config.yaml
head_dim: 128
attn_scale: 0.0884
init: "normal"
learning_rate: 0.00172
final_lr_fraction: 0.0
max_steps: 6414
MLP neurons of a small language model. Each row is named by its layer, matrix (up: input weights) and neuron, and shows model dimensions 288-383. Each number is 128 + 24 x the weight over its row's rms, rounded and kept within 0 to 255. Numbers have three digits each.
A block is one neuron, or neurons of one layer that tend to fire together. After each block is what it responds to, as a language model described it from the Wikipedia text at the highest values.

L2.up283:149134119111119138073119116173139119137131130169165121104125139134156140141140123131123174167126129131107130099146087105118098145125163165114161078149143171108162108129130175117096116135091119129087165151178156138115090096096134101097140116118174112130152147128132131111112128108111144127
L2.up458:115101150107119109161145131125076127138122149161144144119103157109103075109139119145102103132085154151109118084114162130143159097103162118110098150115098116082156136116139161105125119135145105103125139150134084093142138141122118114126112128102108105117125110145102135111123096144172133128
L2.up663:138147145100115126122144140136111105119091095103129097106182121136129142088091131103154166185141139131143093147124179123137158169101102094144142130150162123119145130132128145173160105130123112099098138080113133140143120126158092098108155136117152105115146130091118128111153127154146145140
L2.up907:133159093141111126133110116088139123134135133110109069131115193134144151128172109102147147125136093128122162076084086128109124141157094145140110149118133143158153110179103125107134146118157099127115172109126150117147107152134142107142105151115124131107122144118111123104150099122143129130
L2.up924:166146137167112142132127121133126109115130118112099127087087125151127117116119089109121118162118160127105091093084072117119149153064150106133146123143124206159150090147142140155145104140143111097126130094136123176115154135113105109122108130126133168121166150129096144121126116169084131109
L2.up928:148130142134141137117130127139162100142157156116147118141134115084155098126173103133131139166126147085074136127117184083125130136158119141131132130090131155103143096140144135126141147149144089062124183087132105119105140132152130078173114124113139124114119109159161103177133109127160101163
L2.up1166:140149121114157105135136118076134101131151169140114126118111161108124149103179139142128123136151122096160129159130110101145090080182107109134156107093155096149115109111098144123166135112109114122154126105162158118100116112120115117137136178140122134138129122111140107119144108156159112066
L2.up1420:119107116160148161154103110106101137127117119151136125120120119096135145112140102113112121131116117146140093132126150112135119133151128138097146140154129093129136136104121086115117079158122141077179159142170157112129113139147112161101156162094125123108144172098154143136109101114095150084
Responds to: Second word-piece of a word split into pieces, especially right after a leading b or B, as in b-ur-ied, b-ud-get, b-ure-au, b-oun-ce, and feat-ure.

L2.up52:144119114144093096148101154137099123126189150117136129138117125176133122140106142116158116107094076115129125153116107097101119151140103099138141141133138141119122120131120131151112147079091111090134100164134100164157135100114146130142118154130097164122121145147133144115142144167078099163
L2.up289:149111121117150093118146146124112135163191127098092115132127160126091149108125130149128131155143124147101113155070133121061133160122140090096147119108138112127156125127124093122155150152160141099125116192159141093131116102094115125065096137167115121140154148110113167116135170149136201143
L2.up302:127126083157118140142093135156124112139162085121131158132118117116121122078113130120157152116149110187139114179126118143117117098113118142099092067151122123150136159144130120140136130106139132099121123121123105143116133097110094118113125124142151143137145180110132106132168148184162112077
L2.up810:100138109137133100133105154137146124158127112134121165146091158115089113115129148148129107147160132150159154170138138148118140128135137141136119108141166123169127115110148116140108126110116122117150158125122110127167160051083138123108151125124127164116131142140089161075152153128106142125
L2.up903:104114070127144117111103136112126110134176142105141132119087132111140119174120137147172161138112137145097159164129094146081154120105129150104126119135116132103111158131119129087108116138113119097088123152114123113125137109091124096096114146133115133094113165119112134077141109127141169105
L2.up1012:113147122121127086117134160061130133135127111125163146123125120121113111156156159107136078169117120139112174156120111117150086117128116111132133136119130103149144093141148153136088132138137128124153150123090076109140125095144089113140108145119113129123163140109074136136130131090123122149
L2.up1023:104153103104126077135113121113091124111123068151161151111135180164121128155143098138105145144119138161134157237102135133132142124152110128149163118127131138129124131105127162084147109124130177119130172153123185146156107136163137113118111118146114118133124125097155115119160124126172115136
L2.up1119:097086122136168056141086154152125119143137136163151147116159083112103112169128103111099142157138152143148112127103137134141161128159105134107130121142129157107158124081156138137116122121130144098124153102103148142076122124116105116095111138142100140121134097128141059120141139145165141131
Responds to: Tokens continuing or closing a multi-piece proper name, like El Paso, Le Toux, Les Paul, plus | or = right after a name.

L3.up854:101091097099141105129170153141126134149134123136148138170126141101117125077095119164150087146143121147125103166080136117135140132127147087140160097160134129137124116118165154134140147123130111087180167142068145125110113108133118143106141153133116152104121136142063154124130171110109125127
L3.up1181:131137122106130123106152119147120094149150097137128112134069078155125121127122138157162118136073107123164112176114082132108098133177126129138153128119148149146110154120118118119125161128126155141076125136130101113127171106164176153112143122094116184109110174146125111127151115176131128101
L3.up1422:139145101106125139110139123124130129141161130133097106165134113175128129158135124144130119089126113154158130184106105145138128155118121109131168124099147130145130099118122106107121134118128098124114179117165160133152102126107139122098124151106189139139130183163120108077121135104143113117
L3.up1479:110162079127144080154109191109118144059101089139116103119106124132150138137121145150105118112092126142145128163146132090138160115134108084146175125132169139145120148087141156156140184135086156107102151166102164087117126153106112125099144107111145116138107115156153151149137123136122153166
Responds to: The first piece of a surname or a name's second word, right after a given name, mostly in sports and cast tables: Ben Rhodes, Deng Yaping, Justin Schmidt.

L2.up63:171126149124103143150154139098098146104130157156112112129165115112146147124066167103106137142121127170095125078073089149128140176122090119099152130096115097128090105165150109144121125078129127121106137105097143142110120124135107110108133139142071089151136143127138113118120112110116116162
L2.up82:160135112131145116126135122113145114132139124128151149157093102136131124092136130124098122112126119115121184129105144094113107125142156134154128159120114152124169078111101176143108127111145111128142135133116154150125131143155116101124140138186083172136137190093138172144135141136111112129
L2.up145:132133096157110091078154143089140119101151166109102153119131124126097133119047124133123120163139140068159133083144143128141130112161095131111136136096175122097150119107157149143081119154132152150148133138128130109100133137084137123155127107189142102100115175151138139135143140154133137118
L2.up511:138107162099149141107147144143089114119089151120136110140132124114143150104118154054139157143156133115162146121131133090125047092086169132069127117122123152088143109149124098176126165125138098133161097139149160146080126123125073136102121131121125167116125149133132099115124134130125153097
L2.up594:131109150152159145160163172106118143129137138126090108142145094117112079154094168085159130094098117146077105105151155137160106154098156135139120123121112139120125102112160144089135131168165101120141166099133156127111096152138123132137085151189086170137142113179147161137132114119158153085
L2.up711:133113118104167116133103167141145136111145138125129107144118143135108125146111122134132130138117139121119135173140155136123121127065140136148113116121145133109096100141150117089147109094169140076144110087138112137148116139105136099107145124142110125142164147152155161109118091084100107109
L2.up1128:113124114129104143064154127112132114125107161140129129118083151137099143152152156115107109049113115170091157108119138082153123117139166096106120117078115119156134092070131137131077110063131124120118102159164149132157112102148142101142164117164150129105115154134160127129112106118143142148
L2.up1181:152117112133110154089090095108150108155101111160156124130106135114128112112088169157119116099120169181170138105113110121107118123139147106110133144123127124157116138143120141115127106111104086143126110123152159119134163097138149116090088120113125129130166167111067133100124110134117148125
Responds to: Word-final pieces of approximation hedges before numbers, like approx-imately and al-most, plus a/an after prepositions and -ly in largely and mostly.

L3.up288:095108102122132110095134146150155162148125125123138106146125141108173134133099128140172110164113164084141138135171121057102142112131125117136103123107144167126167133097152095085136149111126111117101129103132140140136117115120171187144115142135107111138115181155181101129130082145107122066
L3.up976:131172123167141141169120094155114123111116131135134122091191106113102141190133162112133117147099110157098155175121127168146136146100119129121137127105133145140105143098170115168182115114103111138125122140128139111147118104158140118151131147098165117174117119126137117093166139125153139108
L3.up1160:105138121150163136143136156120124132106119139108116146091126152125116149133109148104120094150135087094106139138115107140126113117115129131108160114145118081108131116084125125174148166159113134091117118142134126084074150103111136108108110122142126130168152130139124111088117109080095110193
L3.up1307:104151133124092098131105126162159093118107163096154168103093145123136127147105137121154109139153136105137113134129109090104091127081166119126158143126117132106141089120121136152174164116116131120128157129123119071125111120127119140125146127099066136107157157155121115113107117135138109109
Responds to: Adverbs and their -ly endings placed between a form of "be" and a following participle or adjective, e.g. was widely used, is commonly found, was later appointed.

L11.up680:188131124108165153110153112103106133128163141116146122119120118150123104141102100100123131126100095137133117105156102125142121148133106127114106097120105133126167112146135128143154119152121191115150137125092161109104171109112106107159153087120124137080120109097140134175114147122168137114
L11.up990:164107140159142157138200114073130110153139195143128115104131052117134119121128140110125088153125147071131108132177110148099113070118091139137085164117124141170129091129164121124117141168117154128109157145143134112122107137124110150137148115103137147131124141124127111144150126112146128095
Responds to: Blank space tokens between pipes in wiki tables, plus bare spaces or fragments starting split prose words, e.g. " "+embarked, " acc"+ording, " occ"+urred.

L3.up431:147130133109173113140108118126089113113099121139148093129128125108148141112098098116121142122101123135095109138118102124161069122152133144123122158139153095100133138138148132117081165117125118152123106114134114149169117163139093141132078157143159141118121182107100173132102112126113150076
L3.up591:130118115124152127166170081152084174139136157153115097119156124121160124073116147099120174122116116075129098065153134093131117105139102125150120178085138082098126131178118128137142111121082127150142153144087107144134141149116103158168158133094096092167126142133137155117116135102163122133
L3.up798:125137150154147131139098137142106115136135133162135095126144111118134105137110094088126145151132119135120126083107124093119127112094126131120129103113140079148152159125141119083114120153128104140154122078105092136166149150135152110131100121089129101126144131122142133122174122140160172192
L3.up1123:097173168142149093081158134152125134110066111145116155088094153141124117138130091112141152142061117135135098118127136136141142131086091148142086131110171143144148151099136114132139143145138114133079144122166130103157129100117146117105104132084158101157171122099126109144094159142133125195
Responds to: The word "of" right after a noun, strongest inside titles and names like Player of the Year, Hall of Fame, Brigade of.

L2.up129:106127166142114179087123098166107102138097152158142113094080147070130141166112095125136142143134088111141084088142130121125110106114141122129147128114145094141092168121134109136145116175125120133102151127145111134094127126122161160109155123159093093131125145107109166103130111106121097141
L2.up620:114163173113127138163149132092128152077098135137114122110105125090148141129109102105098118149065138134101114111130184108116105130116130127130134121145112173138160102113142110119140117120124157139163100110134139085161144132164138153135167157159109075052115109087118104138124172159153140146
L2.up672:158142132100167133139094114130162118166136134135094146101120131160100093142159129141145122103087121095117095061091150113106079160113139152129127126148145128154174111146130111146104132121144166136158107107104097068137134125201136095118062161134120150116135144155124137119146154081161176111
L2.up842:104156141159152150124135108115077095125129112140160113133103115099126098163163162133102145101128110113129089102084092120171133134134125142125131138147136110165122145136092095096178179104098092161145109127162117122129129128155118093163112122112137109094165138112114095095136151112125131148
L2.up898:101108078095119140118129099122160124151072105110115151113120118114112097131163116155143103138139162096152154136119120149138136118121160104139126107148170150147090094109121084148149147164162128146112100074067160121154143171160133107140116135104144092084124122141126104094132134144111106136
L2.up1173:155142139102127125114147160117127121115156143179083134134123139122117163147155153125173111164132097105123133095124115121127107145116118137143158085097133146114144119111122096084166124138053101153080118159135130143129136142170152062157160137102139133172121104183098120102118154091089126120
L2.up1333:161126123131115129091117153100106106168108155142148150121132124096183109141102131105130151128149118140164095115104112066160121117130156149098160135109174114119123137114137122105136132137113111144144104096117195088157170083136115128119130130147142106097117161113110149115153146130120144076
L2.up1391:160130144134146121099124135076128136146089118110125133095107138141148113146131104130114108102148130130110121157129106118101128107072115127107151113115118082131100106130102145170132131104133121105093148108145133151179119122153173148111097080129132146086112142114132133161181124118120136139
Responds to: Mainly " of" after a head noun in set names, titles and phrases, e.g. School of, Member of, team of the year; also mid-word fragments like serv-e, ret-ire.

L3.up322:152109151126168120132147137135146158132085183086133149140146163109125161092148146192080146131130113148126090165167141128154071128137124135105130120130159118137130086110127147098110144125188101128087147134128123123171116082164131128149139132100132140152125142149140132148142119131128123154
L3.up1244:078075129152133091149135153161128117159151130117151122093117108098126124082153106113067155164152151163090077145164109066106099105166104117108109138119105118124134120115117095168132079149114144144120126146139123166157120099108098125139138150173070134144148183081160129146112155146107128139
L3.up1485:143111131084119071165125113146129124085155134120143126167169170155164123133131106068144072158136122105130122171141090169095130129134121106112120133136149136161128060114084139147116165105131122156115116113144130109109150133121140140159114127119111106136081116103116138127162158116119142112
L3.up1504:115138124079155105106134115088097082112134151151112123114148129133145115121166131138118148142131146160115131150134167136123128132142137145097169145136144071109119163129131125133101115114094110118143082181104113132166158124149098112109105145101153121146100148132193130096133187115144213140
Responds to: Short word-internal pieces in the middle of a word split into three or more tokens, such as app-ell-ate, b-ab-ies, fre-qu-ent.

L11.up289:138111121157102120146109108104107133109100129114153131139124122101117106119121134130161137173136131151067140146115121118138070129121164142139146125112091108127168130134148128111176129158098133138096134110140115124103125089123151083156106171150083166137133145149173092123111121128102148142
L11.up1451:093100131084108117147108155118116130101100149109123151139100143110118121104124101130135158125066127177146138161125133146080130121137134155123125137125093133117131137127110128124144137165153166104127144161126145165138130084105104137159132086129147119091118143142169078132089131153129110107
Responds to: Split-off first letters of capitalised names, mostly surnames after a first name in lists and sports results, e.g. B in Boulanger, Bl in Blind, S in Sulejmani.